config.toml
num_hidden_layers = 9
hidden_size = 192
num_attention_heads = 6
num_key_value_heads = 3
head_dim = 32
intermediate_size = 768
vocab_size = 8192
hidden_act = "tanh_gelu"
norm = "layernorm"
norm_place = "pre"
norm_eps = 1e-06
positions = "learned"
qk_norm = false
attn_scale = 0.177
bias = "all"
tie_word_embeddings = true
parallel_block = true
extras = ["capped logits"]
init = "normal"
init_std_qkv = 0.0362
init_std_o = 0.00854
init_std_up = 0.0362
init_std_down = 0.00427
optimizer = "adamw"
learning_rate = 0.00166
lr_mult_up = 1.08
beta1 = 0.9
beta2 = 0.99
lr_head = 0.0114
max_grad_norm = 0.5
warmup_steps = 228
schedule = "wsd"
decay_fraction = 1.0
decay_shape = "linear"
final_lr_fraction = 0.05
batch_tokens = 32768
max_seq_len = 256
doc_mask = true
train_tokens = 250100000
max_steps = 7633
dataset = "wikipedia_en"
MLP neurons of a small language model. Each row is named by its layer, matrix (up: input weights) and neuron, and shows model dimensions 128-191. Each number is 128 + 32 x the weight over its row's rms, rounded and kept within 0 to 255.
Before each neuron's rows, "fires on" lists the tokens most often at its 100 highest values on Wikipedia text that the model never trained on.

fires on: " other", " two", " many", " several", " various", " children"
L3.up81 [ 95 166  92 119 116 223 195 149 104 156 133 109 151 119  84 157  87 109 101  99 128 155 157 166 184  80 110 130 160 132 130 148 147  87 107 120 125 153 114 151  98  70 107  80 200 131 123  87 145 203 166 110 121 145 122  73 126 159 119 157 141 178 165  99]

fires on: "-", " Le", " the", " Di"
L3.up70 [111 165 130  95 167 108 113 145 166 148 140 128 158 160  89 143  72 105  90 155 102 129 139 152 185 105  95 114 129 139 129 164 121 164  59 151 173 133  77 111 153  77 141 176 120 120 127 112 117 122  96 127  86  70  73 109 172  98 135 137 145 147 110 183]

fires on: ".", " which", " where", " ch", " cl"
L3.up584 [ 47 167 103 191  86  98 129  84 125 101 159  57 125 135 142 181 130  76 103 168 169  91 123 194 166 110 120 138 105 139  71  91 127 226 120  61 147 105 104 126 120  95 134  84 119 105 178 133 120  79 102 150 122  90 131 149 107  86 105 133 151 140 143 139]

fires on: ".", ",", ":"
L3.up624 [143 139 147 174 181 168 104  97  79 137  73 156  99 154  86 173 157 130 170 146 194  68 163 175  84 122  81 195 122 194 110 149 153 202 128 133 121 121 133  94 150 115 168 105 162  92 131 181 111  96 140 145  95  93 142 101 100 108 119 149 111 136 133 108]

fires on: " rel", "sp", " on", " Bol", "do", " sc"
L3.up96 [216  99 142 150 107 101  96 127 140 142 177 118 171 129  88 120 131  96 140  83 204  96 135 121 173  71 124 142  82  81 136 204 112 157  73  60 144 176 124  75  76  89 113  97  74 163 109 115 105 158 136 119  84 123  98 168 109  80 110 116 126 156 124 113]

fires on: "=", " called", " named", " en"
L3.up173 [211 124 117 120 123 148 104  78 143  99  72 100 144  89 125 141 163 103  57 127 120 164 122 126 101  99 152 178 161 136 111 128 109 111 140  84 154 144  82 137  55 144 144  88 135  85  95  96 116 125 110 127 144  80 174  96 158 135 184 155 122 146 126 116]

fires on: " with", " of", ":", " The", " for", "A"
L2.up161 [184 148 108 170 127 117 139 107  82 124 124 207 156 112 111  98 130  86 130 144 138 131 140  79 101 126 158 124 113 163  81 107 125 107 130  57 136 172  65 143  60 126 149 142 168  81 139  86 140  99 114 121 144 127 139 100 173 106 102 163 147 139  47 153]

fires on: " as", " by", "-", ":", " &"
L2.up686 [166 125 153 117 172  87  91 175  90 118 110 133  89 157 109  78 111 120  68 138 157 148 147 146 112 113 123 117 140 165  69 125 118 114 134 158 161  97  68 147 109 124 160 163  74 114 133 174 135 107 105 169 138  40 118  51 153 181 217 137 120 155 103 158]

fires on: ")", ",", " in", " |"
L3.up346 [127  89 122 142 149 167 159  69 155 148 134 107 102 141 107 153 104 132 111 101 178 123 108 138 121 104 160 128  37 115 137 131 162 125 157 160 167 141 128 126 121 110 104 100 194 103 153 139 152 179 125 146 108 149  87 206 110 133 140 193 132 161 147 101]

fires on: "'", " \"", " a"
L2.up733 [139 110 145 163 115 170 161 119 138 131 150  71 121 104  77 127 136 105 136 160 149 142 156 109 158 127  70 136 118  75 115  55 142 165 105 110 168 140  97 179 106  87  89 150 171  82 143 103 116 148 128 167 149 113 129 104 176  90  95 186 137 131 143  97]

fires on: ",", " the", ")"
L3.up94 [109 165 134 149  78 103 110 148 191 126 156  32 100 106  96 137  87  99 127 101 145 138 108 125  98  76  78 146 124 180 111 183 195 173 101 135 139 126 134 116 155 134 109 117 120 129 131 106 117 125 133 102 131 130  95 139  68 130 106 204  54 136 163 109]

fires on: " |", ":", ";", ","
L2.up7 [128 123  98 154 104 106 117 146 115 138 118 137 140 157  93 107 127 141 124 109 167 178 104 119 106 132  98 188 117 166 139 120  59 182 116 115 186  99  67 190 107 128 150 121 105 121 113 117 109  89 102 139 136 103 117 144 141 148 174 159 130 146 124  50]

fires on: "ing", "ed", "de", "d", "ied", " km"
L2.up366 [185 149 100 163 106 176 102  69 187 148  52 102  44 176 130 147 140 163 125 127 123 154 123 191 125 119 111 150  97 104  76 108 105 154 140  67 137 131 118 165 100 114 113  95 142  91 103 137 123 117 140 155  89  96 116 140 172  75 107 145 124  79 238  94]

fires on: " (", " by", " p", " k", "″", "ro"
L3.up767 [113 113 150 171 113 222  85 140  98  77 110 170 127  86 119 128 106 138  98  55 122 211 113  99  90  60 129 183 102 102 161 120  75 152  79 110 143  68 112 162 143  86  82 140 145 138  42 135 143 172 109 130 128 118 149 122 119 151 149 162 108 155 172 139]

fires on: ":", ".", " |"
L3.up312 [126  97 122 126 116 161 127  98  84 152 102 141 108 138  94 159 154 159 173  98 163  96 178 184 172 141 191 179 113 116 111 146 143 120 123 127 156 108 130 163 102  75 131 104 162 123 129 137 133 119  77 135 114 127 114  96 102  90 150 147 159 146 119 125]

fires on: " Yu", " Mu", " of", " U", "-", " Hun"
L2.up33 [109 152 146 104 104  78 167 161  89 153 113 147  75 108  88  63 113 123 121 115 162 139 124 149  83 129 119 117  69  96 149 118 193  93  96 195 181 175  84 138  77  83 129 145 165 109 169 165 118 156 133 147 101  89 206  60 166 127 138 156 161 158 107 175]

fires on: " |", "–", ","
L2.up467 [158 107 150 103 109 109 101 101 149 145  55 107  91 130 106 134 111 132 183 134 138 130 115  99 125 139 159 182 121 112 170 109  89 139 131  89 192 147  55 194 131 150 119 155 155  85 127 145 146 150  98 103 131  55 107 127 152 108 162 212  99 133  94  68]

fires on: " had", " is", " has", " was", " were", " be"
L3.up724 [173 129  80 128  66  98  46 142 107  87 159 106 186 138 116 107 150 101  78  74 144 180 143 120 170 165 117 100 121 146 109 126 108 109 127 144 135 107  52 162 111 100  94 141 139  93 121 138 112 184  77 172 148 104 140 190 195 186 175 114 111 127  78 144]

fires on: " the", " mi", "\n\n", " ft", " etc", " m"
L3.up358 [154 133 172 124 207 161 102 173 215 113 129 162 125  53 103 127 113 164  60 152 132 129 147 135 138 127 141 106 129 177 104 120 152 108 102 159 181 184  90  98 147  95 114 182 181 126 158  59 103 163  90 140 109 110 105 188 118 118 126 145 118 117  71 122]

fires on: "\n\n", "-", " sq"
L2.up207 [151 143 144 130 142 138  90  57  83 105 124 144 111 155 123  57 150 115  93 107  93 159  98  65 132 139 105 131 101 113 185  96 114 105 128 104 197 168  49 139 116 118 114 123 155 144 122  96 130 145 153 140 121  80 129 120 111 152 175 123 107 132 108 134]

fires on: "\n\n", " exp", " the"
L3.up461 [ 95 111 146 141 101 176 147 105 122  78 164 138 110  91  77 122 107 148 140 120  76 184 166 140 148 148 153 124 142 168 115 114 108 138 160 111 182 162 119 136 173 126 150  99 195 141 102 117 126 127  84 157 110 143 126 173 111 111 117 155  45 130 136  37]

fires on: " of", " To", "To", ":", "In"
L2.up396 [113 116 162 114  87  40 123 116  76 130 103 156  89 102 100 104 131 140 112 113 106 137  94 136 158 214 157 151 113 101 125  98 117 120  73 139 163 140 105 178  92 110 145 149 145 127 114 110 132 124 111 180 115 115 152  61  54 109 183 122 121 145 111 117]

fires on: " his", " for", " to", " what", " whose", "'"
L2.up588 [179 133 125 156 151 132 103 115 141 137 127 145 104 203 134 141 108 111 129 146 147 115 177 114 123 120 108 166 137  87  98 117 150 174  93  95 134 119 118 177 161  58  60 160 220 141 108 119 133 108 109 177 160  56 139 163 151  45  87 160 140 153 131 128]

fires on: " exc", " rem", " Bl", " Sw", " inc", " sl"
L3.up716 [100 193  85 136  92 121 126 120 138 137 136 125 205 166 103 144 133 132 127  51 115 113 139 122 159 113 135 163 155 119  80 101 140 125 107  71 137 139  70 120 155 108  88 158 104 148 115 131 107 166 116  80 127 102  91 115 136  90 106 137  89 115 135 126]

fires on: " age", "′", "″", ":", "°"
L3.up656 [110  94 142 126  89  75 123 149 160 120 111 103 133 132  81 145 108 131 100  90 142 163 159 122 188 130 146 130 155 113 131 137 156 144 145  84 167 125 143 107 114  73  42 142 101 138 136 113 107 170 152  67 117  92 153 166 122 102 180 169 117 128 156  87]

fires on: " ass", " Dr", " des", " tr", " Des", " d"
L2.up148 [184 120 104 117 103 123 145 167 116 116 119  94  76 162 103 139 102 112  49 107 123 134 130 132 150  71  81 115 141 146 120 140 127 117 127 164 153  64  38 114 109  72 154 103 149 122 105 161 156 162 109 123 126  89 127  39 106 164 135 134 109 134 145 180]

fires on: "ed", "na", " en"
L2.up457 [140 137  55 126  54 118 142 108 145 144 123 137 151 168 129 140 122  94 123 163 141 146 102  97 121 158 174  83 119 124 126  80 120 142 149 118 127 127  99 135  81 149 165  90 175 123  78 128 136  75 153 100  77 111 160 142 112 138 181 167 144 146 113 188]

fires on: ":", " of", "=", ";", "."
L3.up557 [169  96 165 144 165  75 154 130 103  95 103 140 119  84 124  97 101 116  77  42 112 132 190 175  67 114 177 153 146 182 125 138 121 128 143  84 115 137  72 113  77 152 177 168 192  29  91 110 121 159 104 120 165 112 133 156 161 102 129 151 130 133 119 130]

fires on: " |", ";"
L3.up734 [137 100 106 134  77 103 105 159 160 133 183  70 140 145  82 150 113 136 103 130 161 152 103 156 134 180  95 126 111 143 108 148  87 174 121 165 132  89  84 101 137 125 105 157 103 132 119  88 131 149 111  99 112 137 143 159 172 117 193 128 149 102 143  77]

fires on: ")", "2", " her", " his", " and", " |"
L3.up594 [137 128  82 136 149 174  94 116 150 160 141 181 144 106 128 116 130  84 130 109 145 163 158 183 132  90 141 148  83 211 131 191 110 122 135 116 158  91 135  67 114 126 143  91 158  84 102 134 127 201 135  75 132 120 116 165 168  94 205 126 104 161 141  22]

fires on: "–", " |", " —", "1"
L3.up153 [127 137 129 162 133  83 112  78 119 141 158  91 153 130 101  91  61 149 122 155 123 140 137  74 180 137 132 128 120 105 156 142  85 145 104 106 175 159  90 159 151 162 143 142 121 120 134 108  92 187 182 114  91 133 155 159 132  89 178 141 107  99 170  86]

fires on: " per", " des", " cons", " Des"
L3.up558 [194 119 154  93  99 139  73 114 121  64 116  70 116 154  80  73  76 125 106 121 118 111 173 154 141  52 135  95 145 105 152 109 116 102  87 122 175 126  63 106 146  77  83 175 158 152 136  94 141 110  92  99 144 131 126  70 162 132 143 130 123 156 126 167]

fires on: " Bl", " rem", " emb", " bl", "Bl", " compl"
L3.up667 [106 117  56 111  91  97  89 124 128 109 165 117 167 149 111 162 133  93 144  88 101  72 124  60 124 114 156 193  81 189 125  98 163 148 119 120 116 113 146 148 118 115 108 145 104 177 148 110 126  79  99 154 162 136 127 109 107 188 130 144 130 106  66 141]

fires on: "\n", " is", " was", " with", " are"
L2.up37 [119  94 129 181 115 139 169 162 141  87 148 122  78  98  72 126  92 162 105 147 181 157  94 143 149 128  93 182  71 137 112 105  91 162 103 146 161 166 138 162 108 143  94 137 144  85  55 105 108  91  90  77  93 119 131 132  80 149 156 182  54 141 123  80]

fires on: ")", " –", ":", " medal", "\n\n"
L3.up374 [143 102 145 143 117 104  86  76 153  83 127 153 109 118 117 108 149 144 135 113 133 149 173 118 130 140 171 169   0 127  91 157 154 143  92 175 163  99 131 141 156 139 126 185 164 149 151 105 129 150  80 134 136 126 157 153 119 112 114 150  73 142 111  83]

fires on: " was", " is", " are", " +", " Runner"
L3.up729 [ 97 157  96 133 103 129 139 125 148 112 148 163 140 140  98  97 118 116 111 126 155 208  81 138 138 133 107 148  72 122 164 122 147 174 114 149 146 135  84 125  86 133 114 134  99 122  98 129 146 170 118 154  93 127 129 165  66 143 173  90  82 165  90 124]

fires on: " en", " sh", "=", " met", " ch"
L2.up363 [161 144  89 118  87 154  48  99  96  76  90 141  88 108 114  72  89 129  92 116 117 181 111  80 110 102 186 108 130 169 131 111 154 180 134  65 202 110  11 108  98 180 129 116 171 137  89  85 131 123 126 123 125 137 155 115 111 162 152 170 102 144 151 114]

fires on: ".", " al"
L3.up84 [134 165 146 127 144 164 145  84  83 152 112 150 161 127 134 165 114 128 150 153  95 142 160 194 124 132 149 162 113 153  74 107  82 130 114  83 138 174 187  98 140 143 151 134 180  21 111 149 115 123 105  90 112 114  97  97 149  79 133 128 153 135  97 131]

fires on: "°", ":", "W", "N", "=", "′"
L3.up436 [116  99 137 133  74 139  77  84 160 154  48 179 112 112 104 126 185 135 142  52 143 143  99  95 125 114 197 198 144 166 130 130 133 164 123 113 149 117  84 201 136  96 140 103 112 116 117 139 124  94  67 161 149  89  89  85 101 106 155 156 136 101 153  84]

fires on: " the", "\n\n", "si", " Since"
L3.up742 [162 132 168  98 154 151 157 134 149 105 173 114  82 107  99  78 122 126 135 156  86 117 181 147 137 170 171 127 113 165  73 130 130 153 104 173 160 154 144  87 169 127 151 100 134 106 163  75 133  87  90 117 135 155 101  98 128 137  98 176  91 142 147  97]

fires on: "\"", " \"", ")", "”", " “", "\n\n"
L2.up197 [144 211 106 120 164 150  94  61 173 106 149 154 175 122  75 135 135 100 155 124 182  89 145 178 124 110  94 107  99 129 101 124 133 184  75  97 137 129 138 148 148  99 104 187 124 101 127 116 137 103 161 110 127 114  71 158 210  82 104 171 122 113 152 112]

fires on: "a", "na", "us", "on", "n", "g"
L3.up328 [104 102 159 140 182 139  90  95  80 188 123 111 144 143 134 158 131  80 175  79  97  92 132 147  99 100 104 159 116 153  86 169 113 145  88 110 168 154  99 121 123 155 151 102 114  81  99  89 102 173  82 175 102 178 117 106 158 149 148 130 153 125  78  81]

fires on: "\n\n", "\"", ")", " stadium", "\n"
L2.up71 [147 143  79 208 167 202 110  88 189  73 126 162 153 140  92 117 150 148 132 115 145 122 171 116 139  79  70 143 102 169  94 102 167 144  69 149 113 119 101 125  93 147 111 171 143  86 114 113 123 108 200 143  91 148 136 150 160 146  82 168  88  97 104 108]

fires on: ".", ";", "-", " |"
L3.up13 [134 121 133 128 144  99 157  81  69 126 139  87  96 115 115 125  75 164 132 118 139 148  78 118 162 147 200 121  99 125 137 124 139 121 121 148 119 143  96 167 116 130 153  94 191  62 119 140 126 165 115 152 123 124 169 148 172  74 144 173 104 142 125  81]

fires on: " Bl", " bl", " rem", " number", " compl", " List"
L3.up258 [135  89  96 136  81 107  61 120 126 126 142 151  89 168 117 153 114  97 139 122 109  98 139 118 179 141 113 103  86 136  85  98 137 126 161 127 100 136 135 175 139  61 122 176  57 129 156  73 116 133 151 125 162 139 163 124 102 106 119 134 102 130 150 116]

fires on: ";", ":"
L2.up530 [154 133 117 171 125 122 139 110 148 139  98 157  92 145  90 138 162 110 159 156 178  79 153 103  75  88  90 176 114 130  83 189 145 154 130 105 141 120 154 143 111 143  75 163 104  82 113 145 113  96 139 135  98  98 135 120 160  81  93 115 142 149 165 114]

fires on: "ti", "vi", "hi", "omp", "ani", "ova"
L3.up166 [ 92 111 162 115  57 100 113  71 112 137 108 146 150 148  87  49  84 103 153 162 165  78 178  72 116 134 147 104 145 124 103 106 131 106 102 120 116 114 146 102 188  78 140 108  98 149  97 136 100 130 110 185 128 100 109 118 116 107 106 138 134 155 136 125]

fires on: ",", " in", " southern", " northern", " north", " the"
L3.up596 [155 219 128 182  75 100 142 155 146 161  89  53 143 135  87  77 104 128 154  86  79 192 101 140 113 155 136 139 114 104 160 169 145 179  54 129 177 129 174 113 177 146  64 131 163 118  71  73  94 119  92 126 100 100  97 107 113 169 115 210  61 153 127 107]

fires on: ":", " in", " is", "=", "\n\n", " of"
L2.up314 [119  88  94 147 118 133 107  51 157 113 113 144  49 102  98 119 153 165 109  95 100 199 109 139 111 138 169 119  89  96 196 110 100 159 127 110 183 251  63 117 135  85  89 124 179 108 164 126 122 141 126 168 104 113 122 137 131 131 151 133 110 137 107  76]

fires on: " time", "vi", "omp", " results", "ence", "op"
L3.up619 [ 83  97  53 129  52  96  56  56 177 146 127 133 142 101  77 150  92 125 160 119 155  89 125 125 108 145 171 177 153 124  79 154 170 116 114 136 148 128 147 114 133  85 113 100 120 181 159 179 106  87 124 133 142 127 119 107 113 148 134 113  90 137 152  64]

fires on: " by", " under", ":", " at", "omp", " on"
L3.up651 [172 136  94 128  81  94 103 151 114 129 116 138  90 159 112  94 145  70 113 129 153 114 177 151  67 119 153 140 139 172 118 108  85 135 109 129 134 100 122 153 109 101 144 158  48 176 130 153 124  78 117 159  91 122 124  76  95 168 186 139 156 150  77 115]

fires on: "p", " f", " en", " per", "d", " ca"
L2.up512 [108  70  78 142  76 138 101 164 141 151  84  97 137 180  94 115 125 143  81  92 148 142  87  94 134 106 161 141 109 140 124 115 139 124 116  56 147 130 108 149  92  24 200  86  70 156  68 131 144  75 171 132  75 147 107  93 137 127 142 150 129 150 194 112]

fires on: ")"
L3.up418 [151 130 107 202  85 172 163  75 106 100 176 174 120 159 126 122 137 145 150 146 177 171 144 185 137 122 160 161 108 134  76 114 149 138  89 165 146 126 104 105 105 130  74 185 164  89  82 137 131 168 107  86 126  45 135 177 102 121 128 166  90 153  76  86]

fires on: ",", " (", "4", "1", "2"
L3.up705 [216 154 141 131 159  95  85  84 146 133 145 171 148  92 108 134  81 141  80 102 140  93 114 149 104 130 102 113 112 113 125 134 176 159 127  71 140 110 128 169 119 117 109 149 131 105 110 106 126 168 127 142  98 122 140 172 172 143 131 135 140 156  92 130]

fires on: ":", " |", " is", " was", "\n\n", " exc"
L3.up39 [118  88  70 148 137 121  96 172 137 106 167 136 141 146  91  90 138 140 119  32 222 133 141 114  53  94 149 214 124 177  97 145 131 173 118 138 154 142 101 102 159  96 133 112 103 191  64 136 115 148 125 127 127 127 120 150 135 123 178 106  99 181  70  98]

fires on: "aged", "born", " for", ":", "ed", " Chicago"
L2.up370 [129 181  60 150  27  97  83 111 191 173  94 103  79 158 120 101 127  96 143 145 162 130 114 144  84 175 139 112  86 167 119 150 115 150 127 102 141 152 143 125 138 136 127 142 101 123 122 106 118 157 125 113 131 129 131 165 152  89 137 170 136 154 130  78]

fires on: "ho", " Rou", "rou", " mo", "lo", " de"
L2.up761 [208 124 169 115 126 122 144 152 135 133 138 101 107 121 105 121 169  74  78 158 180  99 136  60 154  92 154 127  96 136 128 186  97 169 140 142 123 110  95 173  98 134 169 136  94 122  92 134 130  84 133 201 178 119 141 129 117 131  82 111 161 147 191 116]

fires on: "cc", " New", "ed", " vs", " exc"
L3.up340 [129 113 172 112 117 199  91 129 202 202 111  84  87 181 125 134 188  81 143 112 108 120 138 146 100 147 100 111 155  84 135 138  96 132  76 159 175 134 151 111 135 106 103 114 129 109  65 113 122 111 153 113 106 138 109 124  67  80 135 144 127 122  84  65]

fires on: " sh", " Dr", " ch", " dr", " wh", " cr"
L2.up124 [126 135 106 132 143 174  71 144  85 133  94 148  84 132 107 202 117 117 144  70 102 150 165 143 113  99  78 125 131 104 126 152 167 197  53 149 191 112  73 101  92  81 103 117 166  95 121 106 116 129 130 103 144 101  99  82 180 131 143 153 108 132 166 141]

fires on: ":", ";", "]", "eri"
L2.up159 [190 126 145 152 140 160 115  84 144 133 161 126 111 142  86 123 134 104 157 163 177  98 118  95 105  95  76 140 107 142  73 164 150 170  97 127 127 104 143 166 122 107 114 124 109  94 148 138 119 116 125 118 127 108 117 116 164  71 106 151 136 128 173 130]

fires on: "'", " where", " that", " which", " to"
L3.up391 [105 136 166 160  69 147 138  86 139 154 166  84 144 153  78  78 106 174 145 122 190 117 148  94 131 127  55  84 123 114  95 144 123 247  97 159 158 121  48 113 178  56  85 173 111 167 150 144 132  80  86 165 130  99 122  96 192  82  79 159 152 161 141 115]

fires on: "\"", "'", " \"", "”"
L3.up507 [137 170 130 179 147 106 142 110 112 125 135 116 140 108 105 184 138  84 177 146 132  69 127 142  72 123 117  91  92  57 114 171 158 182 130  99 169 140 107 127 107 157 107 191 109  90  82 116 129  74 133 126 144 115 102 163 125  88 117 124 105 124 144  99]

fires on: " lo", " sp", " Cl", " cl", " emb", "Sp"
L2.up339 [115 124  87 110  70 107 151  90  81 100  89 108 147 131  76  93 122 141 104 157 113 148 134  48 166 152 104  86 124 118 167  92 131 122 110 143 115 114 168 157 112  97 159  95 143 146 131  69 153 121 106 172 145  96  89 185 107  98 102 120 146 113 161 111]

fires on: " |", "\n", "."
L3.up246 [104  91  78 128 145 117 114  79  85 126 171 130 129 114 108 108 171 188 104 146 130 174  98 138 147 115 182 180  69 156 112 136 157 140 137 176 121  84 125 101  82 112 149  78 179  67 149 146 119 106  99 146 117 139 130  84  77 104 135 132 111 134 134 161]

fires on: ",", "ion", "s", "on", " and", " United"
L3.up179 [123 201 101 137 105 124 111 131 102 122  95 123 153 178 110 134 161 112 157  92 152 120 113 151 117 146 148 176  88 123 138 160 174 136 119 198 129 188 182  91 103 111  62 126 120  87  67 134 101 124 124 154 133 156 108  82 142 154 141 148  99 168  97  76]

fires on: ",", ";", " ,", " but"
L3.up60 [157 109 145  90 164 119  94 155 136 145 136 128 135 140 115  81 102 147 141 130 193 103 151 127 113  89 139 140 103 186 137 116 154 126 138 156 156 117  99 106 107 145 124 156 131 115 132  87 138 134  79 121 118 108  97  90  90  89 154 161 117 160  95 147]

fires on: " l", " t", " sh", " cr", " term", " sq"
L2.up220 [186 126 122 161 162 147  97 124  84  87  97 118 113 125 116 111 114 183 113  77 151 158 125  88 175 112  80 124  85 160 166 158 152 137  79 171 143 114  61 106  18 157 138 122 129 131  98 110 126 140 105 153 158  82 129 123 122 178 114 128 145 111 168 128]

fires on: "|", ":", " at", " third", " first", ","
L2.up436 [103 143 112 186  79  87  66 202 156 138  41 121  78 146  84  86 148 105  87 101 130 145 146 116 100 132 106 143 123 138 114 125 201 151 124 114 165 115 105 155 105  73 160 111 120 144 153  81 126  83 154 147  72 136 181  82 120 136  95 220 146 153 137  83]

fires on: " \"", "\"", " H", "'"
L2.up261 [166 163 121 170 156 130 160 143 119 115 150 136 135 112  81 118 122 104 156  98 145 175 114 141 154 177 184 143 111 104 115 144 146 164 105 110 191 149  86 180  84 137 102 134 107 101 126  99 115 142 116 198 107 107 105 114 184  43 153 157  19 115 172  83]

fires on: " as", " O", " Su", " all"
L2.up312 [101 118 141 148 126 106 133 124  83  95 163 114 144 167 102  93 124 134 139  71 137 112 122  90  78 108  92 100 132 148 105 137 137  86  92 141 148 113  65 132 144  73 117 147 134 130 120 130 121 105  97 115 156 102 124  99 121 129 164 148 155 165  97 156]

fires on: ",", ".", ";", "a"
L2.up11 [213 159 143  97 147 113 145 176 135 125  97 120 149 176 128 116 137  51 100 156 191 102 167 129  73  85 201 154  91 131 117 130 127 117 170  85 168 132  89 188  81 140 120 167 123  97  93 124 122 149 124 128 141 102  98 139 157  97 121 148 103 148  82 141]

fires on: ";", " |", ":"
L2.up132 [218 138 120 141 100 133 133 104 160 121 101 135 158 155 113 170 179 117 148 142 204 114 160  79  55  67  97 134 131 152  87 106  88 133 116  99 159 115 127 145  74  88  86  99 157 102 151 146 113 132 128 154 137 117 131 124 181 119 135 133 148 127 115 112]

fires on: "|", "\n", " medalist", ",", ";"
L2.up66 [105  90 110 130  40 109 102 172  94 124  96  72 112 158 122  66  92 137  89 119 123 210 149 107  91 154 141  94 134 121 144  91 144 139 161 137 144 101 149 132  83 116 167 135 132  74 160  87 116 153  89 128 122 126 166  71 118 142 122 163 122 155 120 116]

fires on: " of", " to", " a", "-", "ing"
L2.up421 [133 151 104 162  79  91 119  97 136 171 140 126 105 119 114 139 115 118 118 106 132 162 170 104 124 134 133 146  71 104 130 140 138 123  46 142 103 160  92 136  70 131 109 140 136  82 153 144 153 135  83 179 119  84 166 130 129 113 134 157 107 163  99 136]

fires on: "-"
L3.up588 [132 120  89  95 127 174 138 170 126 135 136 165 101  95  95 151 115 126 111 127 150  90 182 116 205  84  51  98 129 123  96 174 158 126 114  88 145 157 125  92 111  82 113 120 129  93 154 105 128 189  88 138  33 139 147 109 163 106 107 120 153 148 149 182]

fires on: "-", ".", " acc", " served", " |"
L3.up456 [122 136  87 138  71 138  60 140 158 160 146 124 169 129  95 124 142 106 118 107 187 118 176  87 140 116  49 112 148 165  73  81 136 174 101  97 121 162  76 139 132  44 100  98 108 106 148 157  95 150 162 151 104  99 152  73 129 139 111 123 151 165 143 142]

fires on: ":", " dec", "°", " cons", " acc", " Jer"
L3.up539 [141 121 161  89 113  63 105  93 188 110 127  95 130 116 103 143 151 127 131 136 122 145 189 105 100 117 133  98 171 121  78 126  99 149 127  63 121  85 101 131 184  65 104 117  70 194 126  75 124  96 133 122 110 133 166 109 153 108 152 148 143 165 190 139]

fires on: "ed", "bil", " due", "led", "ing"
L3.up623 [131 126 107 105  76 157 113 112 110 135 100 164 106 181 119 120  95 139 149  97 108 124 158 118 116 125 105  97 147 102 125  83 137 179 114 100 182 167  72 158  70 116 116 195 128  61 116 116 125 135 125 147  82 112 105 110 111  73 126 171  90  88 162 127]

fires on: ","
L3.up61 [106 166 167 159 109 116 116 128  87 119 109  72 140 158  71 103 142 120 125  83 125 146 151 122 170 120  90 140 112 145 133 122 120 139 121 105 149 216 123 132 104  80  91 106 164  55 152 126 107 117 104 130 109 150 101 106 104  65  98 156  90 166 100 129]

fires on: " |", "|", " first", " other", " several"
L3.up343 [129 101 120 155 119 176 139 171  70 102 165 162 120 154  91 121 132 111  78 112 125 181 143 144 145 147  80 144 123 108 142  75 177 105 108 134 166 125 185 152  97  96  68 134 134  68 145  90 126 178 145  80  86 138  81 123 116 131 162 182 100 156  63  76]